config.yaml
intermediate_size: 1024
init: "normal"
init_mimetic: 0.5
optimizer: "ademamix"
learning_rate: 0.000302
lr_mult_o: 1.55
lr_head: 0.00501
warmup_steps: 391
max_seq_len: 2048
MLP neurons of a small language model. Each row is named by its layer, matrix (gate and up: input weights) and neuron, and shows model dimensions 16-207. Each number is 500 + 50 x the weight over its row's rms, rounded and kept within 0 to 999. Numbers have three digits each. A neuron's up and down rows have the sign that makes its largest values positive.
After each neuron's rows, "fires in" lists the words (lower case) most often at its 100 highest values on Wikipedia text that the model never trained on. A number after a token or word is its count.

L7.gate500:553485467539514472455537434426504566579432627617460548457380591413462515448478556479455505532526563433563583461563533459395490556462482460537463459522413498489512532537492511459480522517493508512531516442495434457502503492541512500541474471503508472539493585580417492513470410433434541483400523538424482484439474461505474447505495653541532523497468523577497564456433478483428439516505584444535518520518449513539512484452494618442561491432447507425510508383470609585397470503540486580537547531437565481545495475514479462382605462474524481557532527575430537524376518470524469534
L7.up500:551475515505540579485517518487489434418322521571489523499490552492507544535530434421461410500535435488438511529540438433486497459492463459492453520437526533401458577586540411443533533585557615467461505440574565465491511534474521438486364542452503456488541475436450437463430474506476600504574464512553428507398498553474526455513483442454538540693494419452459537561576563427489481600508570317500576424512425490474501418512434504379455475458545444486505544537419525478520533579561565524509534538560541523480501464526518535547555571539544514377407553550479505410526478537525592450
fires in: "of" 96

L8.gate660:518555521494538482438568511526500511542513421527567468534549540469509479521421483489464508492479462459544522468505507484462406460463543495525482443468560496488447461550521422447539393524478458390459540546582522481497529440492490531527349557498523511595521416470508599485500496588495453499527440503561448444516561529505464519516563413499413519515497542636519564454528520591576577494447483513507481512479565516513542472497488506374488528425566394459453460521476413533558458521440506380536465525553482582484605411677490489549610427478576453498508537481419464452475538570481479525
L8.up660:575479580547487477575438428403531534493550480572445529510491521509476544550622434419568468574515467452572492482561531475543542469476555545442477451571525490494465504425510556442562470548436507557500538549550521516526570514439428575531508488533597478524459494520568525574519444490537446555467545565474599519479427537584491585489659466571548388498501421535564456500476509531521502587506566510519495457395534571501481460467486467579599519507521549538479534533532493491551530457407490428482440492539481478488519528524649503450526421603519418555580503525536474453571393510526457538
fires in: "to" 78, "for" 4

L7.gate370:499557416493532540487500391565471516617493492451486437421496538557473561515493456513424423424519495393459506523598524532516436474455521522540417497425527416470545559488566507504517415518475536477487398566523552480575545545538584518458518552517534539531507576452464488490505513517512496551455551483455529503480548576483546495549528498506497448463529542459505557485505488396529541471511534504512445501531539495467409469515495438445448488485550514467486526498560510452531447618496485430441507521575568486462550461480477501437470527479494461618610476514471463509415491468496587500
L7.up370:496566418490447513455530540442494469489551439449560457381447571469484406472470515498401439528468480396445479426527484536557513449551543587548597454455504502524516551484546549548489507528445483471441513540479482491546445467538552499456567444531458520532518440558552507553394507559525473426585479494448556510472588496468484563471483523505558453502631539462539568559530499498463515507511485436464363555569400448456511504453513472412552486485579587450497484491566571491592469545509529508540527465548522476551565496362528600430446460480488499491513463585513530440479471509529563463
fires in: "of" 85

L6.gate3:545488517480536557443519434470471400569466535550510524504570621657517537530551487521443415457500436559474510504487570449469598574497541500417511528503557418453433540485440515475547510437629618558511432483538510589515452496456470475539531494471538471493448539553556463464504446526505503427529550446534479562469469494466533568504570522483537480389456502564465499381521483464456564513400488488645433518444548450428539516572535507516493521510477477544490478508526590549492492476658421419464560519472429591445532447490500501446443536469503519429500553533520502585497554508423526441
L6.up3:464423555592492548460570515411486522547500463489535534427594542529455410435504393575424535519504450474443461449523471447440530523498524542487518415425499496442534491434415490416516438594442564551396483519534543489490484562477435475431447476494520478549484436405484432503531515504430545493545494452468466462472436505538509515455440515514601480486487470515477488472476489429505476446445460499506459540529526545510541480523486577489436507389508434525437477558427483575509501448509580469473538554486518541413500556482527550400433493505424528449495560475506516456549524510504539539
fires in: "it" 56, "of" 7, "and" 6, "in" 5, "she" 4

L10.gate721:507406538592587510440521541543469573568527503446574526514494512582522491433449404576498448412510487490489516490529491411472623519475414448538423535545456514527478526517427495503481521531540508462601516488516686524529489579496579626443511567512518523470522535530587494443463433533459553552494469420469534456425482454452548480433401503519491500512556455456531503533532441435538430496517521508494561457506478464462479456520509546495498437546513490468416460426554473516583575505529454508486437631494549473552479549452517478495539494437488457484474570503448528503551603523453523421
L10.up721:398504552470455573577496483394422458446503498505503591493561577519483490498460568459593512450551437492497537589520488579518475513512490497456530472445577554505493512585531465492472430433498486502511463511526501524500505534452509487500505506496534515538510547594458379509490400541493471439523430372534518429529481517535437481384538503563409470528432600483473552538513564558431485522455540476452430441528477591489529476512501445489598557594423455530582524484551494488510508553424570510562500530417489454509494464421461570605556594475488588498451507534477556535570476517530459508
fires in: "as" 29, "an" 21, "in" 12, "on" 5, "from" 4, "for" 4

L9.gate535:555534525524415615524492513470411499523494502472526449512436577592564488544384446462478421549510569541565437517584626414513501531517527494579572532510541514586500459562569529405433474583492453518527527473422549560541513485549509584493568551507498501481513645534407369446514443563458577440589492474503523415518453520529506523554475377493513370484454481468490523475594509534510529446445478447489517490552495534462517494589462450565467489516407498532529481463552502490511510447486452530592591519417450440443482464493479441538540501466551535493456452578481541519529497445540499474
L9.up535:507576550509517627524493501383451578475491557400450568515549463580378558492467540455542400423545476562450499417534582500504506559449464449411499508488441431553528508480489520534490566534498494529476502534508473536525451525455429515571538489537496524494472419455517446573543484440463513528459504505598484489420468579601453576549522527555591442543476521481499545676521448545543467494484518498569447452566491528476431428431529523479577548447478553544488547531498538519469489628454527622541494435600552533618468516522426510486469547414484554489405604509425480449450515459506504523
fires in: "as" 36, "was" 18, "are" 14, "were" 9, "did" 5, "is" 5

L7.gate594:593475572535530460431534480522582468453478472451485531514488375472420518467503524539513485504548420499388368510355496486414490440544601559511559443441470547553510607532399465547525477504494524506503520415586486442499409585474485422500489500558522473488467521568459539505499475550438475462497461434512503443504436492488532493458491616495538456593566497405530505441520467458539407462451556532579474547498492419532483481457508534492473537433500546395457462497476552447565522548401483459472506484466403412597532525473571513471488553507414541494507430540579669476562466547487495611
L7.up594:570519421508494422507496441526503544500415520502453509531570390553490484518464456523489529489516484472567468481491515535400546407526514479470485475478554417453413502531476505507410514477540578505540545487489508497499450603542475454575439475513567493437559569497543501408507422457546499478418513513598455487469410560499645580527503598582604571473469471468485578483465547412496434520506502482504470397364546523465494481409492436483486590421428548527505504607463462473551492570507501520494530525471514486521494574518491610438478601471537509471463488497521605412510430610475514479
fires in: "of" 75, "world" 9, "the" 6

L3.gate75:390529402418441527394506454539592476464479471526507451434465525369577518422502536454537411566602519535445567492468532519528547520466534505485528482555474550537573504548545552423506527467379581509502484429497536411522553590456615452469456514530524526537570509581449458438521427380503593529424487583533515504559562448605482505528528400459482524480494499554483506496499511577544547485576555467543441533516466459600523512440526485621520487451538525493542453635485502509597483434489525568527462458561555515373447553479490447521610437498465549469549451439514599565591543495536473515
L3.up75:471561443443532603537449421488486439444489518467492522469440469470503555393541479431563436449482535563457502481556524533615525383543524504542444527552512515491484533484515427475483550559553450502473487532484398482423511513452539437421434438478516527525502498428521497526445544439426580494445509590430532547548459535480545487472555476509493525527438472488488469529488482514483373464444528464504478408530451551523467496486540345510485399536518548580523532563514552477501478431502550427459477548475502444461553500453362468480444419506363561541521510458415548492525534467569494517
fires in: "best" 18, "home" 10, "women" 8, "high" 8, "long" 5, "hot" 5

L9.gate973:556468526487540507474528549583484540462443493453480486503528408513486492454406555522580577433552520485450437506490521489480443518522527547464545526499455558462556545438589408484578465466463480498497494521509458480539484492545582479468430559541612526482466454591478527454518582427393506468419515531520446450488516541541520441494478558605586495441485458519563589462498531429471433541400545434512502566492446437454492521453477530412610537481532460400458494430496527372588541452589508418503532528406500472464526470437608515501483456492538551443457488500470571514497560471447437576
L9.up973:368584526583565482462570520522511525507443435557459550535583542589518498545479470502455496440481500544483412492403503430572534507399482554483561438485535523511527354568499527449486517524455468424388502511539592412516551508516424425497491456548482526536481626518444556542501541521492486437472423492468461516491526554445518612539476523480567484481494506501528513530475520485467459611631527470520471435421513459514504537590496388548524524505539367496518536575529514475474571472458419500473448374517497436486441454544429446499441598453477457624497460569567561403465433568511496527
fires in: "the" 68, "at" 10, "and" 6, "graduated" 6

L3.gate315:494430446562521584575492424407522399504565609529492489468503536514508559462518495559472557460470459385504455468505529470459461466508500505464587576500493520492546411500538509505572509516486544599632505496536460417554542465487593596507511537509489492462446476581516582520555437466494487556530487510475480568561454645442478556458549515437484499431429554554429490413438488499501418445482517579498559503590432469400541435566502418554521472520531485576543515429541622558529536438530381486462542468536552507432566478535416549509451475536494502520444498401520400465560519460419464475
L3.up315:537473567521487583539559548515511539460532453495544509478454474538465467478457567586538541421490494535498543543531557472529514472502482492528541523571571571526516444489401489542563513421465483533396466459468515514489529521545483557530440484467488492454545455510567468461395469458515597458404397442472485443514464511548527450478551476470417545511605633509532496439487493530474508568466569436473530400432489574477452570604552418405424439475448559508573456409431540514459631488464492518538528503410425538526444533507494434489473492487510533520459502515464529557487542512527411552
fires in: "that" 26, "with" 25, "through" 12, "by" 6, "in" 6

L6.gate968:459523582563471563513619506470422561575441483444468542523476493550472513486518477512469601501509464484498508457447473497523574473522528528458423602415508555506513534516603428578523529518470508530419469462498421451502491516456580526446441514520471472566498539465529522486508456472427492527540525507573522529498515481555606495496544471531480539521459449502490523481476483547520405431435490528590491417592482591542525425463555424600429495483512529490483459511540516524554489462468500544605499595439462432522497491567440490515516536531418536539437535570511443515471504510534518487
L6.up968:435496479504533453522422455519503533568445485525531477506542514474520544463546480510416537430507468519426533455608522494546513544556519620426529550471445520504506530423540483471481557481504514415535518521507461437645490466514550499463464595479538514504482539428517549523506513523422442539523611556588549514502422526506553503529515500490409479517475561470546554403482509556494442481526412502495497475525352513543507407533547517470537474513490606414449540437540498511410486427459560451539512544442484596629452423425491497478477566434515511416589532536607476539419543516540438498
fires in: "of" 59, "000" 9, "is" 7, "important" 4

L10.gate585:534524581533534434523495532514433503427462467594534539524446515489369450561445427513489487522450550510548536488357609572528526476450458450448618482489540546486524503504550436498523431502412537491509545502513567591514494478455585446508507472578541532608464489534425496520520476454446591521500476465443544446504510371443480500520504478517525498543522541573588619563483483500590555408481653537519500502494453526548527416507429613467530511518481453466533436473445416521489555527466530496416603496482509490491499490489525491538451546473474605490466508482425479483468443556434479596
L10.up585:546547474422547505534515458509468480512486536525540451473513417496437484498546572512440466444512500490488468494488518466504472406541506470567554559398527452509537524514553440479469471451544475501509584578518482525489508485466567585557545477468522548501435466498491518468444471536437577591541533493498515479552428629531501606439575474531483366498541385521479464557479515528574588420440554540496557416417482527475440475537433531429550484556477514532447462501476455574559499444444563495649512570483522520391457452499538524502515543434470507460567381545447543510405488503460533420
fires in: "by" 23, "in" 16, "to" 10, "during" 4

L3.gate653:444509401505474598511497473489546424441518445512490497488518427578554456462540538505503507507476563454476475541507537500550473521485462481469545459518491505440519434540346434426467522621457490486510482568485467500473528459497529476376458492517495473450540614528513549399515540422445545478446380481449452483562552393556565598502454460416512380519513526554557585450468462416518535543463587542410451527372539527565468516542509444470562507517429548526464502486560525478501468406556453428379486416529499420408546520439501543589495493513490554526567553553498446536642455499545497504
L3.up653:507517533472498518524410512570512480549482483512530429535479504450426509447582470467570469405523605532566440515454373467457561465529518545550471491537568475582436462511487493413534412477483537409561499455446535516640446521534524430531425649448436494514620576499506470491547487499547460565488506521598541418494581499526526548490449445532504491489421442461463566556488464482563500567428512579557502552493492498484510521476469555572518436443509551488486435507524472526459503408477416460533434506486491488575526461438479518611469476428533480399486615534424474463441442447586498555
fires in: "or" 53, "orbit" 4, "orchestra" 4

L3.gate635:566558490463509526492580532494547566438505487506455437534538527494522518505461554507459509670547441530524487495495506489533570593575567456482414485516589504536472410463503435441501439516457511507472486536549482532532413554484546428516432561533497538533502482556433504495440518403448438532463533570485556597470564516548559565519494524574531462462471494582468490520505495526485513563524369525522519545446398547535496470531487588510445512568500495576503488444474552514445495523562456512496606551416490485468648586329555483564443534548406493548512533544431505503505583522460538547
L3.up635:523460496482498478538514503499488549546409358518484447541447427472486544527432549562493551533498452475528604490466559497544494489500571535481448464554523539544487524461440583457520464542558522404438515533362450568536421560576506430476459496495465506523592389550445466537560513549492444448495520471486654512500585539504578478541450483512483520472496555458457401586487439509459443567518485480447557518537482539509500469519595569521436513477573535523531546580549477535400453444525507437470554544511555460527418523492513445559517535532526486478491533492516440590453554549536465513
fires in: "end" 26, "beginning" 7, "begun" 5, "ending" 4, "ends" 4, "finished" 4

L10.gate155:447453521539502501425497497509464505546481434571493553537446511572468401603460491555569443459430521455471427441494512448455512471438502519474494527565504509531559486467490383467576463444495481387507514525570474562455596510462578562434554548490520526486533542537520476442463504460485550512467492542493522449537498441380633568538438473512425456466511486548498637504529510569506454550556512519452538465556391349502490481542467508460523520535569531489497478456447475539512488418498551512544516510573587454517471428636444514608570516508528469586416495440438490476464563491456481529
L10.up155:530521487463439543539442541509461564506469507538630517563529473459554520442415527486533529548601406483492561521525508512593578447480449477523480540519530495457485569559535552542517549436505519465541533456469448471623506396461399477609487464455519479601455425472511566573484530532558435514434539488428542465445492447557503362461469409473475532548439484486520435494547510597466513482479509456577455514529503593668513584517539579507424493601390533455491538492530546514474525598472491499461430493458579546519477530428503486478469553535526495478533436581561461486502452588449495500
fires in: "in" 40, "by" 9, "for" 7

L6.gate483:491477419441516455509543534584486497536503465521476461397462494547482464479497365535435494509493521491435399480603529471502509486509445552522583534555540459573529565507447470489563535515480440533515540413553498549649593518565595470493452533516522502487626545570556536512419511431437568469462593554458459543488524486422428603511455503507538511510515461481484560525477511479525503435526499442612455457466504481467545521484493457561488504553531510443502464578516478540523515500478541470460470524533426504454445536469426515498513465535503482553493437494388471492521438478461405482
L6.up483:524513482430419436446473503412489540460476509459487498530533604495456449527377567572560458577504598534528468549463409478470411513412544441496531483383494528429459528489478525428506460506438442457523520553459419445522473397395483469517489468538591512468474559397480450560504395523506495546525477456478453460562460511511472509494480464469542448494435453487506525614513510479509505438511508481500506418502432547516511508470441386494479544512584536518480484505482547451492487530534531509546459497521477487450531536429450486460552489463432510614515446529619572519501522517487483426
fires in: "from" 54, "of" 13, "studied" 5

L4.gate1020:419548533529524466516508348565456506548510521483527433462482524673523488474450569563478397469487494506462522484473460399512489464451547643578458480445528461525525515462476478558469472433491495528458509540507565438506547434495473386529569565491504516527569491451555567499495571517474438449634573599457491522449546460475496590544517449501495533435529536567530483496507578515515480491527450521557527464507484589431432474519505470573490510558575544493536445612534543477471515486565559478453417562567450455457481465468414502544526516467551409516513459517602541482423525384515439454
L4.up1020:551451533493541498422497573448498609523545542471437447498487448569382519406479574489653387479493536437442479446550559537613494405541549516437492526451490583448544412497521430467503563405463429517505497477536509495473489489511407486513466409477486537458492457526549511546495556613549495570507527572562526558459467526478484542439489569453507410562407486475554489553541493517430443497489590453558531517514602454534491525481588421393543500477464480449475515441560449433505551580557475543502497572492515554416494506445487471412599427446499457480563480457519435574503570480538546385
fires in: "s" 21, "is" 13, "2008" 6, "2020" 5, "2006" 4, "2009" 4

L7.gate860:554502461459535577418513558521503511603495618478452496521497509564479451494462575492489519542455545417553537527429474468513484439486551439489497607517419502583509485538513498525527466488606517451535481482509501563508492502447452546491521499504488542446457528506503476518481463547466503519589563493503490498527473557555531414408432550498486443457514513517501433508441519539486552489571504561553478510491494514579476489534527457477555573504486528488619425555517590531531501466456504572523488484452591445451473499599530399499476454494465501432528509389467522473463555484494521583
L7.up860:548530437458500489528438465495554533430502573549518527526545494481516498516483418539562458441614558633501552377503494492526518564511468537498490568504387528563546495487518543463426519503444537508466479483467596469505450514402560594472546527459472499461487486442533489629456415516466522467520473463490474420545471475455429462600492406568509489484468513511529543611554477546437498444450470488525491473524510481521570483497478569634528635490528530562527485531586490494478556582495585451568576586496504504568464472501500471540456524441517479486498537564533539452526467534374497525
fires in: "are" 39, "were" 20, "as" 13, "is" 11, "was" 7, "being" 6

L7.gate562:465516513557481588556478607528549530557431446453478513468545503485578533494529446581500499486528454421491503580444502434522516369528447496524536489546473424413576514461455551504576481417465477450491477476511585548523481449435515412544447516491571477405470527525515413497454460544468505519493549531421564480568489542508588532504456462403466417477441617515441514498426434516419528448502524481415513488459519510520436431548492485528506505429508415521477419538563458514553579409482423537482493502506517417500490434535528529461591489545539544457514540485577420472422605498459560522
L7.up562:474504505459526443484513505528468526480507487453457574531520497552441479458508446595581439538530566467509449578468450471470476453530486474488520475468445531461394570466415428463485543391452511505497497455497477525495499613524590559618459472541480465512522516525472509495548432507620498485463476483481511484548410436461449358482478465512453513549378509446529500506504484499415462466519537477459565513504652468475491521504467406565499600564563533533419405563499470487587524554459610484518494488432412467513452489377516435504470591451484441492402448543443479473464485413461528521
fires in: "to" 20, "would" 18, "had" 6, "thought" 5, "claimed" 5

L3.gate729:401461514493534451513514528494586526571529515452437505481539539589538437474490551527517535441520464430426485447550508463458497504503559476497453507544564539426558486531500484410471501428588553516462521514587520539491563546514466469580452519408430550511494522471519501509466577468490551504452518421548451551491468509408473515466412614493492521555535458464517562549448521496449545499421530481422499397578537474472470499509525498509443489503468461464473484350610472571524500494507505473506402472521455649457551514606552466594513520548431451579573501559559499501489414531462543511
L3.up729:491518505559504410506482553520521506496423529425509606652429514407497481526539462475497464532493468515524494429465561465463557484501473496528530621495489575602531554482490591600469522433582484557585469496450536473512548519440513553600528553471496466580486455490502442599525424552555532549531556493499582522466516449515636421451488508511521519492480452427485470506495497495477441476474460375509483527606515488496421499507509574605476453500474525496484476517471460531480537496443473501618477512549557553539511464531571568498435521461574498491486407596450470473475516487477476490
fires in: "in" 33, "have" 14, "has" 9, "for" 9, "rights" 8, "sources" 4

L3.gate570:506584505526459527514628439631463479515518410563469532511517477482411492514582621511571568557532467449455484470430554523490529471403453430499493500520524508582574456467426492486521555571539468492519471519416436396543418417450450418481378470528518511541535489559488386577501523520559529423511443411486416516568421458503562481613435484471543435584439491493515476508498502468581420510524429492507410473442499455481409479514485550424495497530498541482525446443484584484381494475427475537494498526540461500472472518547527455535466448484465553456486603539549524410474514504442500572
L3.up570:465542465586514561455478534514501520542471458505607513467490557440527450483435442555511593466441481408381467507458435546584489430526468550480489499532474555522430602492506450476408490506532428543416498557518524545578446471532534395501445399509484514490535550498564547467482559526415537485523475565518655422511535495501468568457535559486431492513505513458441540519483475493504457608480546521415442501388453504470487495508500466570488514466467633529570560551530412505548494456428587418454425515431536550468450440494599481435554484489556469527478412501578475480492453549510521490
fires in: "or" 41, "not" 20, "model" 12, "orchestra" 4

L3.gate34:579563511464444496522564408521338485466550577493534410480529456466524527411531578526414490482524524503505520514560527547485532411331455481423449474489574479558527511524474495475511505514504532544548414498462450619495472467585460506517499457482544464502612531554558417493518426450530494432481447460510412589499581531520599536454436412496515414530574446459410484469569543449434549466453475533484474507483499538407555531529469409604471474444480472557620521401472525455538437518466529583532416551515524412461503549561455525529363478576534476561560544474504439499452651495437478472
L3.up34:607407613577555481535570553444490574508429577619446487530542374487509465559494597449502410507512548515414502456548465525552489506564544569416465417560428547522531496523484541432521446477512450588512496500485491452562454500516463520550552450466458493403511567444583535581542430486431519543466530535505413469446501468455530517464489411539513459582573535431459504389493406505464480522465499582547408427500558584544546538567494512512420427490490534397469491401506472494496551467521474490487472493491492444477533556580419449487406474528513462587499445495429506553587498462400516470
fires in: "december" 14, "february" 12, "company" 12, "population" 6, "group" 5, "march" 4

L7.gate172:589465492479521462498537579553435610553479571468421606460455601402500474488426510456549394530424603437433526483410593467447517543487553520584502451450490475474461578458525460546521526469469567480551516467457483578478440487548457583525499616530563475450460565544435469529561453535429560500499502488440532506615403471510518516489429461424438514511511545505542605482526459539525536509489484555590420481485410507504530476498494524485473424485554479517483478488449559574507520477569419462499494466464495559350468534481495571476528572470517482483542469574485510519514525526564473556
L7.up172:429432613503588505463535468569514531536510571570494481539507471535472481468500475546387486569441566516505565439531490364556495497541510532509449585518536463425518574556484501534427481440380549442408505454552491481552509577578554474450541523493496568469466522487532543525509553426475552496510511460462490465507552462537427577464485565487521457441532530541566449464549533481475527543436485426504484484470537450535600512479494484467429453499525528412496489477537471535608505468538618386528458554442554559421558476531436467431479509472553369514567560518525468587529433534475536468
fires in: "on" 25, "for" 13, "of" 7, "against" 6, "ongoing" 4, "issues" 4

L9.gate650:532400540456487529478411565511483395550582547484527475621512575566486529533432625524519571449575532469437465565491421484571456496526455482476577603525529528471485478488477568502429502536528505445520500529401470524531494470472490560425463474500466573538506459522553555548569557528507589587508496561457460436496561568512478530457524560539528474531529459502484399512482546498516494372498480448495444552398579485444402476454517470462484503513522564511496444501479531601530518465491399452497474469478505612469531471456518517469506475452496558413422488470470503515540481546367529525
L9.up650:407506526428483399492344497526511512525563569465475472423450502450511462483431467490432458545548415465466498471475415513482502477558446448560496523490488439566514492514437440510623554439497428539503465485497474528478536474454570507554584467444546443504466556556542395491516497535484480564548498501543551486465648501541572416507545475532466551414571525537509509441450523549491496558599510459506476606502477476420554504584527454551412538457506635501523495485524479603509438535512511489516459532526503515507520457524507489505493444513574452470549528481496489569533581419560529386
fires in: "to" 14, "also" 12, "which" 10, "what" 8, "not" 7

L6.gate990:493436566448506558453587498494528581455399552445475467443419434504559500518448572418561533539517503539510376439506496552550449493446510543472472502455451539463480661504566460514577515490509561461443528449519480538493502543503430534500443415519544518509491512429466482472446464526470374530608583519456458514452524433545508505498473541487481486520408565532546451492492479523484487597498484521465454504531527517505590454568534521487518561443439547502528441464528472504409465581488411504486560551459456537491420562464493513517503529465474537490502444473511570479463495474458434521
L6.up990:414539394437530498594456491412427461414498486583522504476447599552477489510519557471457537488570478453440498545542530491423582494419437367483464507551575488459582419465520487475536548490540485486596477529520511599549553413498433538443592411534429555494461556537545445639484508494469571507503459543429546436371484487535551565482528448486395484534569571510517420429486460508460494555480554533538513568478523462528554549389492501493483546459543498456495519454567563494455505500460475581485443548443518461405543480543405459420514502500535555533506510510539525406524596487397553555
fires in: "was" 35, "is" 12, "beaten" 4, "are" 4

L3.gate202:556475474598510526529469491472448405477544543409439569481459635425521483571615515546452530568506507602563571480494581528463454437475496482557493470441562541485553474511541439507561469476442549418528478481439535550481478485488521535599473477516553510511538399569551505528493465459479481486523532552506523524563331571486574498480488518509498451521447487479508404465534487522507515384540562439523522542550518525554447454489543481463509462532522499522577486605530441491437462529493511452536579544528558542450517500512497446441387472518541482483529483521488522554406556451478419428
L3.up202:484540489456521383513506568438473522418504476391500536584511538422449547509471496507516517464562511460474506395483416518650521455502501449573455440493459596499433502442524493498480462416491357514450441481463556463532509470485557502453517520576456560505459472528507568589509466608506446425573438504418550502476501507491527414488529422464435549444557525575480448355529491484531462490528604492447611496578432553466484503585566562589495587448524496519474482531470522527532486603468539441477468506433471499566455416527538558487514529477492575523476390488611511432468530519510497531
fires in: "is" 68, "can" 9, "must" 9, "are" 6

L3.gate961:462527557424457459510547432531474440507484442439510605491503501550519571475555511492510520526613446533466497405465512452501575549418576512512432474493432642544481381478466541470488500526512488508580519483643494542461478547466605454518398542569535523521561482458550449460506535570430510469494565456462535500537538535565502501510441433498464517581418538534578458485501530473536531481525457502470523542493464486462449451494481495564459515463542445465528488475521470435549515483436458547529518505480570447481498472460590462489496462497422533528538465462511494511597559502514630466
L3.up961:391504465538498492522569482604540532536505520574519462470521515559601537535418544437508509537505497461433527498502592553485579535544427374453541501509385571457501469510554503469528452507415602537549514479497505467523537594416475539550444508448478494437565505392508446514452564445429542460458595529529490461485440549445555597466505518449502480444519425537450546580448453474425511522447526492516482404452473568524366571526502471458434554430527530554424474475528433539559504570436465555524499499526501424565371542550488523476441489499436457548562448386507532470470496475493539444
fires in: "is" 17, "can" 16, "or" 10, "de" 5, "orchestra" 4

L7.gate1019:480462423488509502535485514498525575515538553538493501481473554501542527454510387435482508456481558566555543618565573490560445508523503571414465478459508502501464542546527463526484472523495563537512500433553411475422478454439390449559439536428496531530463408468500498453431408595377463522427509561552464542533476438562481471458402556531525464517452517495469457430508477450401464505420516504542491501527478458465539478485574526546597545510456349508575390442535439456441439418546393518505541446565469514545425598458462578491424534477551569457448517587500477557478547556480543593
L7.up1019:447472520528573533417504451487519478564514457439439577468523430523553407546602469453486449513440405487517451484437565485462517559425463498529538501412563541452565579496495455439473564504513571478490511405439571415507582479575443518523533587468537444438542472521519534489473553563531459488526568500420586539541512485464536490509540562500533531553552462480456534511539478444510501470506398530534519487482584430478526421509515473547493564479474412479572507448529460434544544486497476487539612578603496534476524557466504541452514562511472512522531475569490451481461464609533489448
fires in: "and" 43, "inside" 5, "of" 5, "or" 5

L7.gate998:608533462576537518398500565572394581444510504440442600496553531468378514461419537482517500529551514459468428477358455455598529520597498497485429502471555452521505533479606469544545413418618468492516563456538436493465549521499511503545598542539541546519519513570509445636519500520529379409421450474489518414441530616495572533401522476536511456494425487539509465484544517493513511448490499616461537505550563552573573527437506624522527533512522534369564550501529480467567480522472469469587512494509548457462502503444565572491547484478505501532436489582483575506511579503559498513
L7.up998:499407473447521550540564561433542465459513559579424458429425478457523559486536488557484449447409550457516486481494397506449531527502606400455566558497477433555453503524471573565480558466474503411449526459479462471560522511569426564631486477479440592481462547539573561478575528454450559469508356499576463484561465426520515430497460490500430494505507443479501515541486452557443455470517502446502533507507498537556476461480536380474548439529441530488503488466468503461546555437426488501554489465520486560482499595531475534438579531561500425507503466489540500583498559463428470557
fires in: "the" 68, "other" 5, "after" 4

L6.gate567:547474563454555522474563456494529571521535570426538601595463518536505477495567598498509459546498443457540448388532500489402447520478462398479468537550488475488445545514556473493468491504481493586473484527538410495631567451458559549507456522532464494440438509513482520559501427484490468611604529476557508519554549525588466579504416531517609498479437506495561498439505458453447492564468593439555473489500479508512563418493571600502521540640486448456565480481510551483566496472460568572556445507506452515477601477510492509506554480457529504489532533516479482465542540414515474500
L6.up567:456512600499485515430538525395456567557499457524504474529400393520496466546506562446501444581566471427494416493446544422494464588351501462522400459554476569464559480418447591521565478481511482443466551533546530449570603537471480546541523469464469521443484460539545493508472472605519557518491538554495531467491572459515553499445404565492542566542571487517524451480483512487524574448498526445472486461513530439519485548497584439513520477440560562478517535509478640514548527581568504466519500502526516469510488467350444514423505483484442506519542502419513442534491367460519536502
fires in: "in" 36, "was" 14, "of" 9, "following" 4, "be" 4, "is" 4

L4.gate439:570512494453439528501489524442397416498509528452524426498493437520511556498526517434450620508491454417453501421503450493413567441541561427393557603441489504477447533526477488431526500453469568542576573500513560546533487435513545562503570496503476506456520444412569488500488418509463477604540610503554457551501501490533424507497444596555523472400493498552421462530538537560515532511465542398603516536493619401516450470512572543611475477575472450533563441427489514528482470519522480449520445523467505548449568508559460524509571476494563496597502481481452618460580566406485381440
L4.up439:478550463429526553522491530421560504471540573519447510484470476500451487560538545388515529518537433561487430596520535511438519494389608469468578495512475446493464487592537517433493548588461547637467518472543413544539432561494580470560443465524473502438486397435510441557540508417472563498455591483567521517475395517480469475474535519481459428531440512529543514548445533413444468505537544530496492458551538521499502486480524436468555541520491444492535455508444412490502448507501550606501516478471544468464429482500444393474574471562476539509612507543415591530512533455525424478
fires in: "it" 21, "her" 16, "she" 6, "this" 6, "cache" 4

L7.gate779:450525459541485461476467522541497440499513546533483456510430444506438522533500459465527439454533485438545612431569438562544502474467464514526501510560384454434551469553539526516481525449504537533476522506537478508598482482563601550542620575471525487571487455564563488440503438411536571529453548502551498444543545606491524560512519539537524496439490553519515497403494507479569468545549513467457489467555580552474388447549520407446442476499460592505464427447537514483429356411518425554562545522492462532555520474425450428438527495464421432532525499515496451535450498564460500464
L7.up779:421494441512516415530506586535547428560421450464562474432450457449477439479523423551496521448639509437474493517487524501490480466461565449511425510419551511487539487486549497453488463445547455490462499504521568502532513557517448493466514526546511479552512529483497428552498483451374472531504544523498452383506486553420571496511479542531441423568516548561503559508477563471602457534480633475537494477516514437427516548618513514544392546542461535609478528429485445561570474557493507406477466458547525425492475453572541584501450551545399497474561438525562520460531416464476469455
fires in: "which" 47, "models" 4, "that" 4